Weights of a small transformer language model: MLP 1344 SwiGLU, a variant of Muon for these matrices.
MLP neurons of a small language model. Each row is named by its layer, matrix (gate and up: input weights) and neuron, and shows model dimensions 234-297. Each number is 128 + 24 x the weight over its row's rms, rounded and kept within 0 to 255. A neuron's up and down rows have the sign that makes its largest values positive.
A block is one neuron, or neurons of one layer that tend to fire together. After each block is what it responds to, as a language model described it from the Wikipedia text at the highest values.

L4.gate69 [122  83 155 133 145 139 133 126 121 107 132 164 135 155 105 117 126 132 160 116 134 147 126 107 111 163 119 120 121 158 102 115 127 122 132 145 161  93 130  73 120 154 102 112 161 120 106 151 142 131 126 143  99 150 134 140 121 151 142  91 159 157 168 114]
L4.up69 [124  93 176 108 125 153 150 139 146 103 159 135 112 145 143 103 133 144 126  88 142 136 154 138 101 123 117 117 144 126 116 147 123 127 104 142 141  93 135 108 158 139 165 152 154 107 103 151 121 140 117 117 146 173 121 181 128 140 141 137 130 150 194 128]
L4.gate121 [123 113  95 123 109 156 126 110  78 109 131 134 130 155 134 109 145 164 117 110 166 112 144 138 102  99 119 117 180 186 115 156  95 163  95 137 124  97 150 128 129 144 124 160 153 168 133 116  92  91 118 113 136 164 101 132 172 145 144 138 156 100 107 117]
L4.up121 [133 167 172 130 128 135 160 102 114 124 118 172  93 131  80 137 147 136 122 121 109 149 128 121 111  97  78 144  88 114 171 121 123 125 126 103  83  98 134  79 141 109 134 119 108 130 110 155 134 136 100 107 179 130 139 136 152 104 107 109 142 102 137 140]
L4.gate162 [163 133 129 140 160 120 132 161 139 173 144 153 120 154 152 115  99 137 171  80 128 105 111 106 110  99 108 143 128 130 154 129 125 112 108 125 179 115 184 144 109 106 157 170 123  92 170 140 135 146 155 117 129 140 139 161 124 117 131  78 138 135 133 157]
L4.up162 [123 131 106 160 127 171 122 123 130 179 136 165 172 129 121 130 141 104 110 142  83 163 129 118  60 140  94  98 171 140 136 128 178 136  87 153 133  77 100  96  93 112 168 139 134 116 113 113 164 135 147 125 106 155  84 120 137 124 129 117  86 123 108 146]
L4.gate167 [144 132  73 123 127 149 163 174 148 133 149 114  90 158 123 143 161 115 134 126  87 133 111 144 136  78 121 136 145  85 130 144 131 170 144 101 112 128 144  92 124 123  99 129 142 136 102 136 151 138 138 106 119 130 167 150 114 117  90 108 146  98 174 137]
L4.up167 [ 84 164 132 134 127 126 120 163 128 133 110 122 119 133 126 132 167 113 141  90 158  86 186 137 127 168 109  77 136 112 140 135 178 155 174  90 136 104 141 116 116 142 166 145 129 125 149 174 138 154 149 116 177 144 173 192 154 151 117 107 114 152  98  76]
L4.gate535 [ 88 103 143 102 127 149 105 138 127 112 135 111 118 119 131  93 127 152 117 110 137 161 127 136 129 109 115 135 142 147 161 154 154 144 158 130 120  87  70 123 131 106 120 140 136 121 132 134 122 122 164 126 115 105 125 167 165 124 125 178 156 102 122 123]
L4.up535 [115 166 158 122 108 142  83 149 130  90 164 128 132 135 137 101 114 160 137 134  89 146 150  98 135 123 122  99 148 126  98 127 189 176 150 122 180  94  88 127 145 119 138 126 143 119 127 116 142 140 142  99 130 153 122 168 182 132 138 160 151 109 139 142]
L4.gate586 [135 171 113 138 170 171 124 142 143 205 133 142 107 121 156 132 123 140 140 128 117 142 130 115  82 110  93 106 107 153 107 130 109 164  90 116 130 137 141 139 139 104 136 142 129 104 153 135 103 107 144 115 148 112 107 122 143 120 140 135 115 162  63 149]
L4.up586 [138 186 121 132 134 155 117 151 144 195 134 117 112 109 156 127 124 123 133 125 132 158 112 100  91 108  95 118 129 134  98 123  99 163  88 158 115 156 138 136 118 119 173 125 120 131 139 155 105 125 135 105 117 115 132 122 123  94 130 141 121 117 114 117]
L4.gate608 [131 147 102 129 145 127 131 141 155 133 160 142 175 138 133 139 107 122 110  96 150 114 166 125 128  68 133 139 133 149 160 123 117 131 140 104 122 144 110 118  92 128 122 118 124 174 115 170 129 105 147 119 147 155 146 126 121 129 113 146 106 137 174 120]
L4.up608 [154 133  89 146 156 110 144 162 128 151 165 110 130 159  69  93 116 115 110 154 123 120 135 146 140  67 140 151 128 176 128 105 139  98 165 119 133 145 115 125 109  91 139 126 126 155 131 140 128 119 146 136 175 144 106 139 158 144 121 169 127 141 164 127]
L4.gate709 [121 137 142 147 134 161  89 174 121 152 128 153 102 174  93 139 111 111 103 131 161 132 142 108 164 101 140 115 134 106 123 122 121 128  96 106 170 172 126 166 153 134 135  89 123 106 114  96  95 103 125 107 139 158 124 155 128 135  99 110 128 169 137 104]
L4.up709 [111 103 144 127 101 130  94 136 103 168 148 117 108 134  86 130  94 130 117 154 147 141 175 149 135 122 129  87 138  87 103 131 103 113 158 134 110 128  80 175 128  71 120 140 125 143 156 131 113 115 135 115 121 165 156 101 149 167 123 114 166 102 146  88]
L4.gate779 [112 143 146 180 112 126 137 114  74 124 168 105 114 134 131 144 145 134 120 101 126 113 126 131 123  96 132  62 173 126 106 148 153 100 111  95 124 132 124 141 118 142 130 114 169 150 122 138 109 139 103 167 123 140 164 119 164  94  96 129 101 130 126 110]
L4.up779 [166 125 120 153 137 106 169 124 156 139 115  82 119 151 110 100 102 130 101 130 131 127 101 122 129 108 127 167 138  79 185 155 142 121 145 106 100 114  80 105 139 100 162 126 105 144 116 162 124 120 146 139 159 113 105 127 144 142 164 112 166 107 154 119]
L4.gate917 [103 152  99 148 148 165 126 151  93 151 127 128  86 105 136  68  99 138 116 163 147  98 190 136 174  68 142 127  99 121 158 102 115 114 177 121 138 123 160 103 143 180 110 123 110 155 120 135 143 135 116 134 112 159 133 131 111  93 128 161 147  93  89 109]
L4.up917 [124 176  61 136 138 166 119 163 136 132 114 158 117 114 152  68 130 115 118 122 146 128 146 150 165 109 101  97  93 119 151 108 141 139 156 120 129 134 119 131 144 106 164 103 159 118 143 112 172 133 104 145 144 156 106 120 106  93 139 141 118  90  88  98]
L4.gate999 [148 119 111 110 100 107 192 125 138 135  91 177 158  87 103 151 147  75 142 153 111 137 137 130 165 155 135 127 176 137 179 154 134 132 129  95 116 128 125 139 143 176 132 134 132  92 111 104 146 112 171 157 150 116 111 137  99 139 115 175 120  94  88 153]
L4.up999 [133 104  82 146 130 132 154 141 112 142 134 125 138 132 134 148 149 133  99 132 145 108 137 100 114 131 153 126 106 133 106 160 100 109 157 142 123 157 127 127 128  98 139 124 157 164  77 104 134 150 114 161 133 103 122  99  94  79 121 143 104 111  95  82]
L4.gate1001 [169 120 118 147 133 127 128 131 106 124 119 168 122 134  91 116 127 125 133 150 147 108 115 141 115 153 170 142 153 123 127 110  86 118 150 101 153 161 127 133 125 123  88 142 132 146  93 127 155 120 117 111 149 127 119  81 117 164 112 119 128 143 126 112]
L4.up1001 [142 113 120 159 152 128 138 139 142 138 127 142  61 160  99  97 129 104 150 111 154 106 148 143 104 163 128 137 168 131 143 151 100 102  81 150 121 164 162 123 141 124 109 108 143 118 117 148 216 129 120 160 160 149 127 101 135 150 125 137 137 156 130 135]
L4.gate1020 [ 94 140 105 125 128 137 105 127 156  70 129 140 162 126 193 139 153 121 158 115  74 123  86 137  93 115 117  90 115  99 147 124 118 160 126  93 127 131 148 129 130  78 161 115 150 131 139 107 134 127 142 108 118 115 103 140 156 149 152 128 173 117 141 138]
L4.up1020 [136 171  97 131 119 148 118 111 141 103 109 124 167 138 133 135 134 138 121 144 112 126  90 123  59 119 121 108 135 140 176 141 162 179 129 115 147 115 130 126 101 119 169 131 122 161 149 119  86  99 137 173 115 112 146 120 148 146 136 119 161 132  92 131]
L4.gate1073 [125 140 110 145  85 100 118 139 126  90 131 129 128 151  99 134  97 113 166 139 124 105 157 126 131 132 157 102 144 117 126 150 141 161 112 122  81 141 160 133 115 114  87 139 128 118 117 131 149 139 183 162  97 191 108 127 146 118 100 134 152 157 132 112]
L4.up1073 [ 94 149 147 131 104 130 113  92 135 148 149  98 103 144 120 133  97 126 145 141 125 133 154 116 100 103 117 115 151 115 100 103 154 114  94 134  99 116 152 157 106 107 107 120 154 131 128 147 156  84 124 137 128 146 153 151 102 123 106 140 115 135 148  83]
L4.gate1125 [110 129 143 138 117 153  73 145 112 122 110 162 164 141  68 181 169 140  94 130 114 141 134 144 136 139 140 128 133 178 121 126  93 129 155 114  95 121 158 130 145 121 130  44  92 161 179  96 138 139 120 156 147 138 114 115 144 123  89 126 112 125 147 158]
L4.up1125 [136 126 135 113 132 150 101 122 165 128 108 189 141 123 106 152 154 126  90 117 134 144 131 142 149 141 165 109 100 117 114 110 110 133 105  43 126 143 110 124 118 153 115  88 117 143 140  70 135 142 163 125 141 121 144 149 127 115 117 128 109 131 126 120]
L4.gate1180 [ 92  98 128 110  76 133 133 100 112 152 125 141 136 109 156 110 100 108 131 157 167 144 143  85 125 132 148 136 151 110 115  91 133 106 134 144 106 124 147 147  98 136 146 150 157  95 139  77 105 149 135 129 134 150 119  95 142 134 122 147 112 121 143 136]
L4.up1180 [140 132 164 132 107 121 129 107 125 123  98 120 147 108 149 119 149 169 133 102 142 121 194  94 152 125  89 129  71 119 168 177 111 130 128  90 160 115 161 130 102 141 114 167 152 131  97  94 131 136 106 145 124 157 131  91 146 109 117 154 127 130 131 121]
Description: Infobox and template field tokens

L4.gate51 [139 135 139 141 135 127 121 100 138  92 145 123  83  79 149 138 147  94 170 115 146 120 151 176 132 115 139 149 148 128 117 147 144 155  98 191 159 120 176 125 114 136 150  91 126 135 102  37 126  67 157 174 154 137 138 136 117 121 105 151 128 132  87 160]
L4.up51 [144 158 135 105 128 123  99  98  98  85 150 128 150  52 117 106 133 123 131 142 116 160 109  70 159 129 127 118 181 127  73 104 175 172  74 130 134 154  89 165  84 156 146 105 151 122 116 142 126 178  99 103 169 123  83 169 145 176 149 108 127 154 162 127]
L4.gate186 [135 143 108 112 162 150 176  84 144 147  78  68 179 140 135  80 128 121 133 137  93 139 128 154 105 137 139 163 146 138 129 144 131 158 107 114 142 120 142 102  94 167 138 138 149 121 101  94 112 116 114  93  99 120 120 125  95 139 118 168 154 151 124 131]
L4.up186 [155 152 106 122 115 117 125 118 160  98  92  95 160 130 119  92  95 117 138 122 106 122 145 172  94 147 115 112 129  94 126 164 111 153  99 137 115 129 127  81 126 167 137 122 161 145 139 125 131 122 123 117 126 117 141 111 113 129 123 147 152 160  89 131]
L4.gate441 [119 133 105 114 128  95 126 118 158  74 165 117 152 117 123 105 100  89 153 117  68 162 112 108 105 107 131 104 101 134 112 170 118  95 164 142 130  85 141 141 182 119 117 125 165 104 152  88  97 122 144 167 129 102 161 141 105 112 148  97 128 154 115 115]
L4.up441 [117 133  91 140 125 125 142 146 145 103 113 123 118 106 119  74 120 124 169 134 101 173 133 104 102 132 170 104 151 130 108 108 124 110 153 137  76 100 119 152 182 166 150  76 130 101 156 118 104 137 109 130 163 126 148 156 129 142 121 121 106 157 117 153]
L4.gate463 [131 120 150 165 108 122 143 113 118 149 125 167 119 155 155 135 128 124 155 120 130 135 147  83  79 117 143 129 138 102  89 165 146 157 135 114 109 143 121 150 140 161 131 114 136 121 142 111 165 151 163 130 121 133 110 113 123 146 147 144 122 152 121  80]
L4.up463 [163 118 118 142  86 144 160 141 123 113 148 161 122 159 123 121 116 127 153 146 136 168 126 102  90 125 168 100 136 108  89 170 160 130 140 128  90 106 117 149  92 136  88 152 159  96 136 148 108 101 115 104 103 105 135 101 117 131 149 133 107 146 144 129]
L4.gate471 [ 90 130 165 118 128  96 130  92 147 145 142 134 117 118 119 133 156 110 114 127 144 149 137 125  98 122 120 150 144 129 149 145 132  90 126 159 112 116 132 137 125 111 102  70 140 144  94  49  97 108 125 177 116  98 151 139 136 136 155 179 137 103  96 118]
L4.up471 [118  95 128  94 115 157  86 119 104 106 127 112 134 127 133 137 120 124 134 114 148  74 127 127 126  94 116 152 166 124 162 152 146 164 141 169 139 150 108 149 104 123 122  85  94 117 156 121 168 138 110 129 163 183 130 166 155  94 163 129 163 117 143 153]
L4.gate541 [125 137 118 117 162 109 102 119 185 142 143 128 144  87 126 141 121 176 147 150 118 118 150  94 115 111 133  68 129 145 159 125  91 174 147 108 105 112 130 144 158 105 128 124 135  63 138  59 103 169 150 116 136  84 125 185 115 105 109 149 127 140  90  93]
L4.up541 [114 110 202 121 108 165 130  85 157 128 159 127 135  99 135 149 173 151  67 121 103 110 137 107  61 120 137 118 164 111 164 122 152 149 146  90 152 156 143 116 183 132 167 133 164  71  98 147  89 148 135 119 118 115 150 164 123 118 121 125 168 116 140 134]
L4.gate587 [129 133  90 139 140 113 150 120  92 134 179 132 100 172 103 159 122 117 147 143 155 134 103 137 157 150 138 131 135 154 142 112 147 166 141 156 122 116 121 141 137 104 111 137 120 165  97  80 133 110 104 155 102 131 142 131 102 140 117 122 127 138 109 113]
L4.up587 [118 148 129 137  92 113 102 129  87 143 168 124 126 136 154 135 129 103 144 145 159 128  92 134 117 122 131 125 129 137 137 120 161 150 158 157 124  86 158 191 130 153 137 122 136 119 103  91 142 139 125 152 146 168 145 172 104 101 167 152 124 135  92 101]
L4.gate631 [154 168  92  91 145 157 130 125  92 111 158 136 174 121 143  81 148 117 129 130 114 138 169  97 108 133 155  78 152 117 139 100 142 143 153 190 157 117 160 151 114 121 124  82 162 106 122  44 146 130 100 112 128 156 122 171 130  98 164 125 125 144 112 142]
L4.up631 [116 135 121 146 147 175 169 144 158  91 130  87 122 104 119  65 130 109 108  91 121 113 171 100  76  91 123 106 120 102 125  83 150 104 129 127 117  85 157 145 119 146 150 133 167  90 177 110 119 138 130  86 132 116 138 129 115 122 167 160 126  84 131 111]
L4.gate672 [160 128 170  88 140 115  88 112 147 155 139 130  98 121 134 139 100  93 160 140 124 109 103 101 122  87 138 143 144 112 173 155 170 116 117 168 151  87 122 128 136 118 176 105 170 120 121  82 100 126 149 161 141  99 137 119 141 112 144 141 151 114  86 155]
L4.up672 [139 126 159  70 146 113 128 122 138 150 119 115 108  94 155 154 130 127 178 146 106 123  80  99  99 111 106  69 119 118 116 124 140 166 139 110 136 118 147 150 122 163 142 104 120 110  63 122 134 149 149 150 120 155 113 147 153 138  69 188 129  98 156 161]
L4.gate750 [110 157 134 135 136 132  88 121 129 110 108 150 143 124 135 138 136 101 115  85 161 142 149 147 145 115 132 132 119 111 160 129 170 135  73 112 116 130 140 134  83 135 137 123 139 102 145  64 163 129 137 152  98 138 179 112 136 155 151  94  90 103  98 135]
L4.up750 [ 75 165 114 103 121 135 159 159 108  91 118 118  99 162 130 137 119 136 161  92 159 136 142 133 148 133 108 160 124 123 158 105 106  96 153 115 165 104 114  76 146 133 161  95 172 154 140 150 115 118 112 135 155 115 132 131 160 131 117 151 139 137 143 157]
L4.gate855 [113 115 109 119 168 101  77 108 106  92 123 167 111 121 148 101 149 129 158 116 139 167 135 101 142 144 107 104 112  99  63 156 133 143 123 110 120 129 148 134 114 130 147 141 153 122 118  94 126 176 109 105  86 106 114  93 145 114  81 137 164 133  78  88]
L4.up855 [ 94  70  88 139 126  90  67  91 111 104 108 177 125 131  79 113 139 123 199 140 106 122  91 119 161 141 122 100 131 114 136 164 136 115 136 136 144 120 125 159 123 114 128 157 150  76 101 103 118 152 167 105 125 120 150 113  76 132 129 124 159 130 132  98]
L4.gate1053 [112 133 129 105 121 131 124 112 102 142 107 149 114 122 132 113 108 156 117 140 111 165 119 142  89 164 116 133 122 131 115  89 129 151 140 129 119 150 132 115 131 158 159 160 151 119 153 106 122 146 119 100  95 149 104 137 102 121 112 108 123 118 161 123]
L4.up1053 [111 130 138 163 125 119 141  87 126 126 117 158 145 100 151 132 105  76 138 138  69 143 137 150 146 129 105 153 119 153 159 134 154 142 126 148 129 124 104 134 160 130 154  94 136 147 118 103 116 161 156 161 147 125 122 120 124 150 143  87 121  82 155  98]
L4.gate1131 [134 109 131 103 126 112 108 128 142  96 141 126  83 120 128 124 106 129 165 139 132 142 165  82 106 105 101 138 113 142 126 143 148 155 103 132 154 124 139 131 178 150 117 143 151 138  92  63 119  90 146 160 127 162  98 153 111 111  84 159  82 143 116 115]
L4.up1131 [101 158 103 128 133 123 104 147 143 129 154 153 114 103 139 140 142  92 142 141 100 150 100 128 108  88  90 146 113  87 111 162 112 125 131 131 147 134 144 151 171 138 140  99 109 152  97  95 121 147 155 141 125 156 104 108 107 136  98 128  95 121 175 139]
L4.gate1195 [128 119 134 132 122  99  80 105 106 114 159 128 142 116 125 111 139 104 131 164 130 116 124 145 101  92 130 123 200 141 124 137 134 151 110 128 111 105 100 134 168  56 151 141 123 166  95  94 109 149 152 132 132 117 110  71 136 139 115 119 137 125 128 155]
L4.up1195 [125  99 169 153 130  94  61 104 111 136 192 120 140 108  96  99 149 122 127 168 130 114 125 145  89 106 120  71 161 160 135 107 129 126 112 161 119 130 133 136 129  93 154 140 140 150 106  89  86 136 168 113 151 105 120  74 144 131 130 125 131 128 161 124]
L4.gate1275 [111  99 132 130 171 133 136 130 155 102 114 150 127 113 135 119 149  72 169 125 111 147  94 118 111 130 163 134 155 156 136 101 162 136 137 165 131  91 124 120 160 125 139 124 153 128 128  87 111  83 104 132 133 112  70 150 100 103 107  81 134 159 129 119]
L4.up1275 [144 120 117 126 131 156 139 142 145 149 115 148 132 104 128 139 114 133 110 113 145  59 130 134 137 153  66 135 156 128 181 189 123 117 127 119 137 150 143 103 101 129 169 138 167 112 124 107 101 157 108 153 102 133 131 139 144 102 161 127 156 101 153  85]
L4.gate1318 [122 133 130  94 164 120 109  95 155 113 149 107 109 154 124 108 172 150 113 152 144 137 163  99 110 112 133 119 117 140 134 157 186 129 169 139 120 117 145 165 172 129 130  79 141  58 156  75 157 100 153 131 126 119 145 168  99 106 126 121 109 110  56 133]
L4.up1318 [137 134 102 155 132 129 153 122 146 127 139 102 147 206 143 150  91 154 121 147 154 161 124 120 123  87 114 122 133 126 107 117 180 119 121  77 182 103 134 122 139 139 179 102 137  93  91  99 130 102 157 146  69 128 138 148 150 149  86 114  75 161 146 146]
Description: Performing/executing action words

L3.gate6 [110 122  84 134  99 119 107 117 119 159 115 124 107 157 105 127 133 129 109 151 156 175 117 119  97 133 119 136 190 127 102 143 117 137 125 127 132 143 114  89 134 169 143 113  93 135 140 145 134 121 153  83 152 124 105  82 119 141 120 137 101 117 146 118]
L3.up6 [130 138 110 124 151 145 133 141 149 127 141 116 105 127 154 123 125 158 115 115 133 113 137 132 151 124 110 153 168 120 118 106 144 155 163 158 138 165 136  92 146 147 111 135 137  81  95  94 157 112 106 111 115 152  90 134 122 161 109 129 139 111 123 125]
L3.gate84 [146 136 109 125 149 125 112 143 159 134 139 142 136 111 189 183 148 149 143 115 103 111 120 117 117 159 144 146 113 175 115 132 154 124 145 168 150 102 104 148 105  63 134 120 221 136 115 141 138  75 157 123  97 168 141  93 127 149 130 139 139 153 109 129]
L3.up84 [ 99 145  97 127 169 139 106 169 155 162 148 135 138 103 169 178 128 119 129  99 155 106 137 118 100 159 108 142 136 163 122 133 118 131 162 182 120  93 131 161 125  99 137  98 193 133 124 160 151  91 137 133  95 158 143 107 120 139 117 144 144 128  97 121]
L3.gate239 [144 159  95 104 128 133 119 135 116 164 125 129 103 136 137 113 128  75 103 164 160 126 128 149 127 112 126 146 173  96 136 127 158 134 153 107 140 120 128 132 123  82 150 138 140 138  71 172 160 100 146 134 121 114 122 126 137 123  80 130 118  94 155 139]
L3.up239 [100 137 122 111 142 107 144 146 159 172 113 106 109 137 155 131 122 154 109 134 172 118 108 146 160  82 143 156 135 147 119 187 132 121 132 117 121  66 134 133 140  99 141 142 163  93 116 147 131 115 129 114 116 112 152 123 161 185 144 133 127 115 131 129]
L3.gate1332 [ 99 155  92 143 158 163 121 119 151 149 123 153 119 124 128 165 183 108 125 146 104  86 112 111 127 135 117 141 108  90 143 136 131  85 119 140 117 144 125 114 124  59 166 178 132 138  88 145 131 142 169 117 104 144 102  85 104 143 127 118 133 109 115 138]
L3.up1332 [100 164  89 156 112 140 133  96  89 117 160 121 123 110 137 109  91 150 121 115 151 126  99 132 172 121  92 137  94 130 132 145 122 120 110 151 107 105 130 100 112 122 129 172 147 133 151 111 166 128 115 135  93  91 135  92 110 143 112 155 121  97 152 131]
Description: "of" in proper names